config.toml
n_head = 2
n_kv_head = 2
d_mlp = 1024
norm_place = "pre"
qk_norm = false
parallel_block = false
init_std_qkv = 0.0475
init_std_up = 0.0475
optimizer = "muon_variant"
lr_mult_qkv = 0.4
final_lr_fraction = 0.0
steps = 5206
MLP neurons of a small language model. Each row is named by its layer, matrix (up: input weights) and neuron, and shows model dimensions 96-223. Each number is 128 + 24 x the weight over its row's rms, rounded and kept within 0 to 255. Numbers have three digits each.
After each neuron's rows, "fires on" lists the tokens most often at its 100 highest values on Wikipedia text that the model never trained on.

L5.up53:135134143130119146132119121169124162144142138115083094130137127135086091099137166124108153109095102116058084142113121167121116171159086133111144140147144149144121151136134119130143120114136114140134149095114154090181164140127110130164132132105137124076132139118116102118118104144121150105094133129173113129104138145170102154124112126134120196089142134155153110135088202154067124130107
fires on: " –", " to", "-", " -", " and"

L7.up634:117137089125151128129145135142139109132087120120154131140123152147145151161112116135097115084123090138120138122155124123150140106138198128169138128111149134142133144147096115124120133130098151110152101114089058124141180146089127110108090136161122114114141147118071144130111132142102151161125145125134172106150142114113109169143097075162136135123144173131127124138100110179148105096128
fires on: ":", "ed", " El", " (", " Royal", " at"

L6.up658:140168077135193151146115130076145140083144129092071136166119150129109115163144135147123167103149158130139109092130098108102077126155128129157091113089149129133158104105120141159131114120124148146098115101162122118199148061148125141127130120107138138185159129129115116153200130129158159132096074106131124123144144086097120150159087097146102133118166125117148143120118140109134087113123
fires on: " to", " from", "."

L11.up257:138175118145097110115139114117142097132093108118125119122147147164155159144136063158131116122118121140142122145126167165150106143115133170132166135144156134103125138141102128162138150150071118130143117062162125102157161124129059131121085143114155116106159126083112146127116146129084125153088130147136140141133178152116114124114114174160115166176108137136100165142105128148098105088112
fires on: " at", " |", " above", ":", " about"

L5.up608:083116123108074136109164155142121113158145127157123092118152132110102120135131097112120147134134163124115125115192116123112116139157103100099137138139123138149138133107162108135173088128099139186128187113117148136103160151188087144112117162106130140120120144087164135096119145147150089067144175150136096114135115105090100120090143128136139131134143124134184122102110176138139176158115
fires on: " and", "s", " from", " for", "o"

L7.up851:122146144137160139100110138147124088113102131080132123161166139128150134087124145130130168146141117171146138173092144172108076113167157139142131139109079140123130135117100109151155117145083120137157148142117155143117094176134157151149112129159142138132131120100140156112124114121124113115129135083139145133148104135052129081167096134168101136133129150118090149169117096119120125181111
fires on: "-", " ", " |", " also", " his", " to"

L8.up606:100158082133124112164121158121154133146163083097120107088181082117150108134110130095154075151125146140167148117133108075105119122138147121130128178112111141130107140144105087173119088116147115150186083133148136110124140104121106121164123113144101087139119117110131116133115098129158118124162127107120119141103115153116131082161089152143087100135142146169143125122098144128166117155097
fires on: " and", ",", " |", " or", "/"

L6.up13:117139155149097150133094113128161168117132157168137160108125153142149134098109086138148178134089165116118147158130109132159115130125099165116134122137128182122104122167123147127099147147148130130105127129129163130129100123112146128100108138116109119158135144152093123116184113114109154114119147176140123106175120139117106137085061153144091103107160137112091193147117074109114152086150
fires on: "-", " that", " to", " |"

L9.up605:149075159112122059148145137161129153122120144126143151085101128107144121149102088171152113117133116145122108121156111115171116068125147128105115159127120106105148137168083141061125125121148154142126114132114121117152164162151113123169080134104157096144169146132122101115140158138105099125085173130114118123131123117138113155163111153156141159145113160137117100119130094093119168148146
fires on: " to", " announced", " after", "'", " since", " of"

L5.up3:115180160135175137114111128141143071150102144147133098143155119111067156110122118162096146156122121089134119166100123164124156110129170123140128170142124089121146114123111081132149132108094112132120124114112146159132111149138144161130117141104153131116121117148077176136163137148105130105115128176129166147129150099096143102129132137128131088155101137156129121157107093169106176099133
fires on: " |", "-", ";", "–50"

L6.up944:167076149116182104140151134130136114165135121149146098099122132094141120156126076145099123130115108093119152141146104147112118089163130111107180132153064149096119135121116140116109129149093144150105141144122180127108115132171153114138142068131111109156133132094149126125123100110097160124167149145197160135115120156124161119144123094133108123135080138095064122150134151115115101099122
fires on: " in", " to", " after", " of", " from"

L7.up359:090138155159152132181142125108136126095143169067099154140136152076129143132109100150106101162112091108156134141082139084125116147090113167162127101151125088157115192181149125133098107149138127081110172128148116147143109152159118119122121177133142144106177118115106119109126158115150125150113115120139145158098121119136086095122094091161114100127153072124104112131142123158114125129139
fires on: " not", " also", " and", "t", " to", " will"

L7.up862:130142111105134132157112162109140136114132139145142134112139113117075119139129115138074125135116112134115141133153148143142069159153126154115154136122157162132099104132118146135153106140120149133190106145117171089152136131132163094116148103117140099114188142103100104207123110107123116140109125134145089156031146137155183119072149094105134149132126096130123121111115110096152093158148
fires on: " the", "s", " his", " they", " their"

L5.up855:163121134119083134112158146153152137162117119118111118107156100132112131119131126122125151129148158128115123179126163095125121146116097148137082125136126162142185158161116100098141135102102121126103122128120147156133151111142149140129095138092175104146120121145081148107133163140113083139097153154116123087111094160111113128094106130151136096101128118127146174139113134115109069134104
fires on: " by", " of", " |", ":", ";", " from"

L6.up515:156113135130076120109109103126141131109147121107131122138194105109110148107174138153127111123135122077119117168123105160129114191136123132094137120134165160103164157093160079123121127141099135166134102162113150140159134137104165143120165113171142127124149159129170129143106107137101116128122103103124152151127125144156147122174113119192103114106112157179128108158111131081098136122136
fires on: " ", " |", "s", "\n"

L6.up971:093173125084152107111110176122137137096122140152147118111112110145160111161111120105072159130110122138118124131148138143139110131140137137122143154141153180134142119126112157105164121128130152121116144184106172147139109148115116093126103149137142100128145133148115112130111129086143115130160117185118108117111155095138072104147163146110169105127121107130077144117148106119153121125116
fires on: "ing", " in", "s", "ction", "ion", " the"

L6.up537:142145119136116110147117127145134111136164137147089104082133104163144114114118087102106094189081107126140126139118099137132095188169155132113121151123098160120079113176123126115139156119110128119127138132139189119158129110112132101123120116126095160169143132164093152141119116131127136077087128128134088127085100127148127128107161152118104177116113123128127125183133176130104084090118
fires on: "-", " to", " and", " or"

L11.up540:158125126173144092145106127158177147143083119127129132092128113140137115167100137123124146151173091116110104132128138126151148146132148111134115145112128167086119133095147146095112128155141115132141096187123135098142110144152161116138144061147109143136111146096129080111106138100147134116116150096153118103166098119129145138066149087136120117112120117167172141126121146162083132150167
fires on: " |", ";", " in", ":"

L5.up951:098195100155143142143113130143116152137123104100117053120177073120097118129183149093143097098099147116173149126140097094134120117147119075140120110136118148131114134152120077144121126167162141162118130133088154100142094130104175111124093116169160155176125147149128138146138088137151122123114132092179146148106113138136154114119126123133086104108132154128187157107119122139145142142107
fires on: " and", ",", "-"

L5.up345:136149161124147128196138132134183099118107135070145134144090112141104129104167130151115095127133087126187176122141091161117159124147102132096115124158112146096112170120106119153178165115109143141165145164083158151139119153127129119157146111170121108130151144134129131122153167134125137156102089126108088156128092144125099134104119125131150118136143135117147159113074082152140166096102
fires on: " of", " in", " team", " March", " |", " elections"

L5.up210:096121150160150145168149166126145142132124105121127099137147130103079110137123160177144162131104140135197169102110125110077097102093128136141170100145123168165146151143113156101116183132102121163136099136179118132119096124125138105111134126164122133158114124127088105111120115066118116127087118139172103114150133103141154118131123136145131130150089107177128130132151131142115139111097
fires on: " have", " are", " were", " is", " to"

L5.up636:142120091147046121078147162181171144113127121145089111125153055138124130118121098142117156119126142129120135170137099164114112122109146097141148106149120116137121169102111122096108131135122135111081134097117113132085152113113111108146164154108106129171188149135073137120093160122113111167085157181177137131119124143114132128125119162122122149157150131124090081110132162130132111147094
fires on: " as", ",", "s", " performed", " played", " appeared"

L2.up89:160162143119116131137134115143131170119134112137149135129129130116117124072145097119165101159127166120119131075159116104119156099117109128122088084145169115140169135164130103098149125141097130125104102123160117120103156132061077130133132119160109113148149137127106144106130130083125133146117120155100158142146130123147145114128097123137115122113104114133084117115147139170138108138127
fires on: "e", "t", "i", "c", "n", "y"

L11.up724:124111157133133128160086160137137146135117179124151148105114131157125098100157130158105064107113108121119141132145080150123167126116123128116140151151112112097131145104097152114144137124133135095130158125129065127130115135126126158085116121165118163118134169085132095167130118114128164165130094157083087093086122141183140163124127184149144148174131160167084167131121096145117117150134
fires on: " \"", " The", " |", ":", "\"", "The"

L6.up710:132123112115164162116165173117116090115141112111144084129178120114149160118173112151096141153134133126143140123177100121149130145125142148132148137127130117103151164106108110128118109145147139112116125174127114157116144118115191089117115097112125111108159124121076174142115116115118100130142136157139156150133148130108162117128108148148137141063130137155130110124096134149103151121191
fires on: " and", ",", " he", " as"

L5.up645:148097100132092088196109122130126098147170153174111134118089139141108073130137139152142144151149103121109135105096159083149108139112164123137128130122107122125139122154118117136107083171144143099141129151149128121098136137115108147138149128138141097140151166163137132147103122149110155130103066133087114079098111116186118070142116137099135112133136094093155094136162152166138144089138
fires on: "-", " P", "\""

L6.up946:117106106139130129143157139135152112125142108114129157102136172105107137143138168156117115142108153120182115138080130096115140149104151122092127172182199157088089117182122170132101144164161139183155111128154150154148153114126139136116168091092137121112099167140131119119154121108160139111113075175126137134141158174158118138134112092153110159149128111154132139134132080119131096106099
fires on: " to", " for", "to"

L12.up920:099115159148120143173112177123150155127155110130155101086124146173163108106104103142110124106092118142137110162110078123143134107105137111156124142142124128151131149134128107141130128163136114130120115118134106077086162125109079158147159124150098113157183159131126139151140145087160144157102085105092101108138095167118151119159118127114120177073163151122144133160188115127113152140093
fires on: "-", " I"

L9.up767:112148159117136107133137138142113101163128157116143148093138188122132110102096123108141128130153107150089100159134136093096114158118100145148139105091128143167144089148132109132179103110126145104169108117138158125146104110126161108132138127132140140119159155144100102167118086157157079105143102189174115150082132132116132152140137122144124135144122072119118156097099076108115115145086
fires on: " the", " of", " to", "fr"

L7.up324:114136135126123135138101143147130080134120142122160135082131163097116105115144116116128122155127114129129127179147116156099146131143145160138110129151171109104102112120139122149127125147159130079111111143099103095087154147111115145083118160107106108154115172079166169125093092113113181105107097090155177140172132120087122162090173125128127139108151123148154133101185145120151128110105
fires on: " |", ";", " Mad", " one", " (", "act"

L7.up121:112135155130089166145075086147127151131097125115118112090145110162081121137170140138115051124151147162099133114193145130142095130154110135103096121175127170104124149126101094117111135131121153108091131120172131122168105111089113108194123137095097103131154144138155077162103141156146153107121160124172136115118138146155109175136148094149092126145145128155076098139083151140106114090147
fires on: " the", " to", " at", " of", "-"

L7.up603:092114144160152090141094097140133146170150127123091091130083184139174139117156132158135141104157100078116147107127147114085126095115146111128150168105085142122158165155137137090095104119112172140163090122139110106116123178127078163128126068138085158142104165150111086115142111117105118165127128156139138117145128147121153141132110082151088167125108158133079156158164136116138129142147
fires on: " in", " Air", " to", " World", " during"

L5.up11:185149127109128119140176123098171144077107138112119114130114144079111105130119127164174149111112165138119120107103109104112142117157111103123135144131136089159135127120085117152097115110124154156131153147163140097140155126106102124171101090136214086104128113118072147113141093129131125121122134094085137100148120101133124120103113120105173127136136127086170124119121139089148147117123
fires on: " by", " of", " from", " between", " among"

L5.up133:101109126125113094153128153131167154109155153157093152117085111095151107145164103108126157133139112148175095139121137146140092091114129111112140139147123127166121118123150163140133081174138110142124096102123145143095174109114134150161153140135147129149146136179141151094139158140112140177098116109104101150135155131156083107156126180106141167116161101137136116101168156155146130118107
fires on: "-", "s"

L7.up800:115158107132140101123135115115130104123119127151140137111118119129121127148166115104127143133104146179133129175122140129122098165187120133182148140136162109130127145149083152202097154149107181126147136100131113119157145136151084186145069101131136153086159137106144095131171121139143096099108121142139148122161111108123091110123147125092147132107094152110119138129117127146144132095137
fires on: " at", " to", " of", ",", " for", ":"

L9.up465:134109147120127124130082158135163117114143121107135183158134087124151125166186164172152116114131169115110161142101154105134143167120115130151102126104120122142094087155119113121111116159100142091134120163171122127152103100104115150124136122141091179125104141132109132146158110133129164132131174111118110123135108121096112101099133115143141105170119137133142117147113153118118128134123
fires on: " their", " its", " the", " his", " of", ","

L12.up1023:135114122133140097106162137108164136126089159111114108137178114111111152108124137081129136150105109100141124156128162155142111114149114116119133113159120136122155152113122133128135152115103091125152089113160182148118147136156153131132141126146196102139112123110148164180133160117126087106155149094110151170140133162099122103156115126153125079092109161114119104122120140111125103132121
fires on: " |", " ", ":", "\n"

L5.up195:098153122100164155140098122115139111108154118144127125092126125122144100161094118144095113093114156130096071138117098130137147111146125131097137122138117140114125126160131135172069120146115154106125109108104140153101089087107113131182153118119157104097156113123127107130119182146089169093155131152131085100132162121147119112082126127127157096139130137154127110089110089122141104146143
fires on: " and", " &", " of", "s", "e", " \""

L8.up470:148096178104131063125102116074146160090123131114131140127164106138172133148138108131113132115127151160167161109111153127107133105114108121133115114115173061165130188161104119145080115139149166119144147160136161129079138149123128162092110133125159107105131112141127114108131092129138067107118133139090142136121134107142144133093096097142095142127138106104135126108141113124101123133110
fires on: " re", "-", " first", " ", "ly", " being"

L9.up263:104149162092127176152151100149176123154147161129183115163133140107115134165119109141091099108133127173171131126127130164119125101090098107117130118097112162145133128148122143120203125118121123136100120097128131128112136141152123130140122071103142106133133131139154129124146175151131156144135114110146134156116079109120128120102162135139120139154119174109134108124093118133151132108096
fires on: " for", " of", " |", " de", " John", " Thomas"

L8.up384:104126147139136081116162101124128108124117086124142112086133127102119106124147112125162107104145114125133095102158185132105112126121119123152136131151094123110112077152110156107108156094124120125125139178161123106110106117158147159108145114137119131095127150169105155153167131064104115133095146139116153128093145128158164121110149138122179111090086114121143107125164138137135094128145
fires on: " for", " by", " in", " as", " to", " into"

L9.up94:106163147163116138115112128188139112142117088156113180124164102118114110154145097103146137182161149128141127146122149126139078124111100135137072142086128113105101125109100138117107118219117094131137133103094116126117151097117101187092112167153115156130149144146106128137107142127147169097146140128110116111117103149089118121105154079143117141112161144128109104134126171092109092141099
fires on: " the", "s", "the", ","

L6.up741:137099126129114091093133117160095140146146108124102178154119188105146144124154088155170118155148153072155137118149126153122150096094172136089134150152100147128119108148075122093113142126111129121145126109122099125140112118175085162146073134116116147132112137122121151145123143092197121150139149077096146129118149120109121143117150129140155137104141151106137136125116102150071143136120
fires on: " of", ")", " to", " in"

L7.up820:120113123118116113160124145167103125123138131124162143131117102117166142121102112094132139178139107084126147131143108131082132157131160116128073169138112124126176144084145110141145113120109177102170134143146058155118144113127106141140148132158068157143121078131116133090177109151128113120122096125164144105138129138117186157102144110088107153131117135148173138099122152117108125139147
fires on: " of", ".", "s", " their", " his"

L9.up325:149136133140172149148100115163123116097085113138153094132113118121146086138155126164123128063184080140166134133128138123126143152127150146109122154106132104134103107114105119143115135153131136101169140093131106121089166100056149140100147150106093139125103147129106122118128113153112127157105135128127158136106153111137087117126119114116122120132187140149122098140138153132113147128087
fires on: " is", " were", "ed", " are", " from", " was"

L7.up0:123154146138096107142116144154141115112103113103158129093144131076101127116115131111118156146146101115108135153094153170164160105123128096110102116142152092120153132110130129142110110090112092073126084142113125093081138111130113121139137138129081134128131102180097139064136103136148131113167117106138147101147137114093092146153130106130115173138123124108149138090172120133091100142149
fires on: " |", " their", ";", ".", " married", " Representatives"

L7.up361:117138142121145135117137100145174137143097106148155135116162137125121137125155140104094145150133129122099125152144101083120109110124159120133123112160107119081117117141092131086073133138119141071126112108137132113123113115122200111152156134113153123136119141084086115137190128098143122122165146155147143118165152119126091163111113100135096116113106114120160145169123143113076141137137
fires on: " |", "a", ";", " in", " One"

L9.up401:124106129138132118129134114142153141093119087108102154116111131166113121133122140117114109147095087116126120130138131152151155156085141121105122094139088136108143121137112113131144161143144135130104111095104121138165154135121134105155158124183155079107153141112100111104181141113114120150132118200171105138153174092112092175134122129112124141153100145151124152134078153172091136126183
fires on: " |", " /", ";"

L6.up628:116120133157116106111154128136175115126138118118147189106098155124081110138163150140098134094124126149150161143113119134142115152140143094122128096117152139117106147140128118151142130162107113109142139131094166117138116171147121121126176088144111160172152130114140165122108180168124155084104109109097126142136143166156115071128140126166051106146144125156168121129127115134104147116120
fires on: " of", " in", "-", " |"

L7.up71:143110169088097151151144107168126135100146129157086137117169103140091113113129101124094174144116137133090126128116104130139174123100150184143146174151134134123170133110098128161144179105161098116143121114122146179125120112084158129138146169106147139125154106130120160126153121130132112117106176165106124094133133109116152142097114173135122111132104143142124154099092106159146121145139
fires on: " |", "Sudden", "th", ";"

L5.up66:116143137125140127162123123099108203121152109164116078146120157186139137153132071151108141085111135124128099138128158127144138092136145085127139148140099125124135124094114188159111127119142140151146110130090122145092080089103126123140118127126145131088137176121108136131129148101112180120094096112150131134156088127142101115136148182127147118136126137148123122131152152124064102135094
fires on: "s", " must"

L11.up709:111087138153125126096110158136116108155110098138117112153132152097112112108157140110131170104158098097132118165115127131138116092184111081126159128140115171124095144068153105153104135077129130089142099095105150127119145116179156118131104134099200152150110113139162098129139125121127102157081130132124161139128165102051183109132097109125133114142160137130102098164170151115094134089144
fires on: " |", ":"

L12.up601:122125129152168126152132124126152121174133148089105103129186154165132090125084145112154144125106115152088126134130165123119143123106114106140103136192114135119102103127141129131125165126117178136141151091180142083139086134102110110123129098097120112151124088126134118140127118100154115091114127119121089107146116131128092166131115105127093129146096122128150143101125197113145121128116
fires on: " was", " is", " were", " are", " be"

L5.up520:115153092148141114110132115138157101130149141165118144099154124136150143114142095114075141178098127129078146168135135144128121102102105145122143152133138178130146140094140105122166188142136131128113142106126182114127110087100147119129109136136080151135139128082129142141168170174127138124158098173152129111161113140093095101126098105089106110076088099171122170127111123167109082130125
fires on: " |", ";"

L7.up777:116126153102127119163114158104099114138144174154085107105128186102133147134134113167123152127127125128155139112095128145122149106142129084101136149153107114121154150088151140135137134146128169117130161142142109160109096093120146087137186149081133110089129155094109128160170143137109135133126113102134141185157117150102083109076067086166126099142128137109129134124138130135133103155147
fires on: "s", " from", " over", "sch", " to", "),"

L6.up908:126082169151158080167129123122123150143134119117117157116159135129136087121108083130129091105150091222143103139129118128144110141101133103115135109105130164137135106095131071128114179107141160146142136124142153144129120137131131094121126122110166115116110097152113178142127124149132136106106132152125103174086137107062132141128139116122101133152077116110142121150126128120113093135133
fires on: " |", " of", " v", " the"

L5.up519:152101122137118103159098106139157117147099112128134159123143114111125092169114088143156110143108128142142115085135152082159134059152125141122116111179166095144089145122126142171115124143139138117091120139162124159136117136101123138117130096129124137136165133074151147145106126123115138154156107118122093131127179102145084139134107121145155140108106119169071114112119169105133119095091
fires on: " |", " by", "x", ".", "y", ","

L11.up438:086133128096120080101160108151116123100125133137154132096106129110085106160150116097130113113067160106129161096107167110120130124130133139172112124136163129104117128143165143121104156129182127104133136115142102155133134093139143117140172149075126130102122162110147095154126120123141121112074130121104142140079132098145130107136128119163133152121109136162114140118165123160140117176099
fires on: " S", "s", "S", " to", " would", " for"

L7.up859:133126128125166148141102147135106116137150135129123090121141120086103138130131112130080106165133107135150122166133108097093158177130084141175119114145107134141110126121110140166110130147116076122114152113161193131120169137154130113109113153120121118153148141125096124115105136160159135142128143120107140107118177165114125071130128165151108103105138070140153136116128180105102116154110
fires on: " and", " also", " not", "-", " &", " or"

L8.up94:104140130170121128103139129110130138114135111121115117132142112132133101134117136173128146155122145085167119140131122113108127132142092127141139120089171112145103156163152148110089140090162152125143116147120135142160172134118063094045125104129106169133113162119125091072137101101129104137111159167142105119144145127080131154160135130147106151107136146155111187126147138134133151088132
fires on: " in", " he", " on", " from", " to", " |"

L7.up864:136149133125081117108135120124161150129140169131109139138141129150130115100130098129098112088117117112094170150096110119119139106127058143095122145151118125116165163086143104156122103143157152101097150101130092148120133109124148155171083168111116124140127133103106109103108158185129157120131137162152114101106153148148116160096138185141163154186134180131089156130090112132116130211128
fires on: " |", "|", " \"", "\"", " album", "-"

L7.up36:097093121105145117137136141138121098113130164126112123166146169083152164151111117149110114138130115118114104129072132110163140177161079161162152115121109146176182135136116135154101113138130110100132139148142133164143130128091155083154121118127082138130125124088083131124122130130104152132139108113169166129075157124135107142106142149130126133150111106143146175146125144118149125114089
fires on: " not", " would", " and", "t", " will", " to"

L7.up46:149070125111136150157090169132097150115138146110079092115159134133119138134132108117124163174134119121130101143168163137141129128133160157126166137154130161163129159121187144183122152134160124150127112110109182170111104135130138116109078112140120130129140131084154120149162107128126120137144102137111107067098164148122133160104109157136126095141113118146155120112112139103118132072077
fires on: " |", ",", "/", ";", "zy"

L12.up924:113132148150134159167143133128100125147082112137121136086118131113114089165117127119141107128103077146156078139108151106153107119144112119099102168134119183140134151175177125121160128113135154169083120132135158106156142153084152138119155144160150132098108170115117139148105153102150113122100125111136128147135169153113106123128110108138121146128125146147161084120089148108070119134146
fires on: " of", " and", " has", " for", " to", " had"

L7.up456:169089152127130112122076147116101152168202124090135116156129161119140153105119132119084193135124119146136104151166082127117138131093162114110132158129156140076127135133118126096151089114128116092142130118123144134098135145106111127106114111082131108121163124137106174135150125114115155121144158139110139115122111126118130160151157156137194151119144191144124102092167109138099106095145
fires on: ")", ".", ",", " (", " IL", ")."

L11.up643:112157124108123130142120131142111118133163121144131106120143132097109079124081112152188121115154127117087162108149169084130174166139122127106142136126071118142101090117130155174111122112165123111154146114182094114133119127101130135121102127102088148212144142146149132128129122142127143096126087125154123078100112117116113131134081127130129118125166123145166104117162134146124124114092
fires on: " are", " were", " to", " also", " can", " would"

L9.up0:145118114142141098123124123111105138076095139168138122116152119154122146096127081089162123125156117135207146118140145149165096096187140112114118139138129083145122105109092129137160138165141135140118114126112144124093159141093153151113124127147136123143177131140116101128095136086115151164121115103072104109119111125111130123134117142154101143132147126133150156075155107117129152107138
fires on: "s", "'", " used", " using", " use", " their"

L2.up684:122136160160148074105121143168115148152083087142119152133191103141139150136087121120118109104084150110117104118106134077120130085134111131142112125150139116185144129138102142120127151137148134134163123078148189129095162099122117104131100103155110104151160145143132120133121127084113099152141094171145158095102161094148135158119093154142148127112141130154088086128119132122111105161081
fires on: "k", "h", "d", "e", "s", "t"

L8.up501:136115098122159125089121163129148136114103123116139124121184107130111113130153132173165120167119095113125151081148137118140148172106124113172148159124133106115127182094104091123137147120129134148135126187132158139110135135154148120155106157121146138111147126108064112133175145173123142120095144118156138092165135098125128120122122106133119135129128128130165101139088148128113096151157
fires on: " in", ",", " as", " so", " at"

L5.up64:131167162150118131105115129159127147104175092113139136152118129122071187150155109103129154150097127121149119154125153151115137130109157090147085130087162144112117120107122109123132146163080128194133099128095153169125117089147132122170117164128117147155119161133120106135120118091177101143134102152147132126165113114143129127126105127132102100099155138144134140132159172133155149144131
fires on: ",", "-", "y", " of", "s"

L5.up157:120109100142136123139163141168124083143149108153117127107146088138094126131166122113118158132162162162161142115147148121161180144063150132165114166130143177112144127085130095142104125169177100162171100085129158135116141107126122150163169144163110117095130154075119144147141115129097139152154118134164125131110117131099101075121144132125160110099103142165142136115071152122150164134126
fires on: ";", " Most", " most", " |"

L5.up832:166157100147085133140122148116152134123127116124136107156095172144136141119143186060126140147113123132135121118146157125111094128141138091156137132167136138089149126169162108067165119120142180139155113085136123113114144103134146118121165159130144121121173133123140090139141145102149133135143127152161108131148099090142109145102144119151059153121142071102162109153145134140112089147151
fires on: " \"", "-", " (", " -"

L8.up858:157154123128139151103120129112139168145131111128154115128125167118109137117128128097095152128159102124146176160121120153101145168087145116127126131143140129107138112159104132101121137147131171093127083124100144141102156134166157130119130081128122117123158118134150108122140148110124143101154151078105141089181132058145074068153129141098075141106154099098144081106135123089119096112116
fires on: "-", " \"", " (", " ", " Co"

L11.up328:142167144145087153112122115123151123131143090137154156152141129125098095151158075145155083121131074126091135070158131136153110110071155115140145126103122157103101142121116149084139111143109103110135096157091166088183177109169130169072131118134125105136143131132066124151121112121127157128149169102080124110114085126111138138156130137139154114071138136161140117136151125135126135071098
fires on: " |", ",", " the", ")"

L6.up816:163148107151101120143139132112162111148121174105128132068116137136130154109147160160070096092151136121091130135129118146124142131159117117138099160143159101111132164143128163112145138131072129096149136086130097097126110119132094118132091087101159130171158121158110143124117164109086158100152121111107139119094169142122138134131116177113095133129130138104129101141119138187132166105113
fires on: " at", " in", " of", " |", "\n", " held"

L6.up338:128108127110158152119133151065138135074155101125131132143124139099101134133138130128131149117142159142187142138080138087105141101138119069128111106086134116164188078113111093119109109121127159137127114152129106144127141112099122118114112168145158098161161141125119162132121112116099074102116120140085152170123178126103109117165109098132126126141124143105178117135112150157133129146113
fires on: " (", " from", "-"

L7.up106:091130126136135121142068138124115121133176107150123132114108160157124145147156074166116149096121182151072125106141122144111157140107163160141143156138140116109127132098151151102136116125118113126128093121126123143110171120132139134099110110153095115098124166071129143113199157131107147102130147143134146100141157109142106137113132163135134127127141133138120090139115139144095142099101
fires on: ",", ";", "\n", " |", " (", " in"

L7.up12:093147168146104134135086143121173142174132151118182131137111149154162148110112092131121143095119146112107098132104134166153152163156112152121130144165129123148069091105120142138136101111117150104127148071123086115118124139135095121121083130174126139153155103101132160109106138119126172111094110110153145106156124153105131107124090110163125128104143103148107097106094104114115124100168
fires on: " the", " of", " de", " to", " at", " |"

L6.up620:100187125111111134116133130148142121140150161186147083094137146154154139147130106091105110107115135138138133144152147127119124175113131159108123127104200102138138113171131144117147140177106137130158102136164144099086101120135080111127080157137074144136145117169132150123110105139178099110140119124153111154112135116125137191099178107150112159112085133100103165112115098093091102165138
fires on: ",", "-", " the", " station", " of", "|"

L5.up199:143148138148111145160159126160101089108164137134150127137153126101134137109138100173147121112079100149100146129087156097126096058124094146120120124157181087155134077083116157166143115152127134181112078115164112170154102147115107113109141114124124134118169078140112129137121083150139143122124100127140125106114136149116136176122103108162133151146083132119113119105148121145130170142118
fires on: ",", ".", " through", "t", "\n", ":"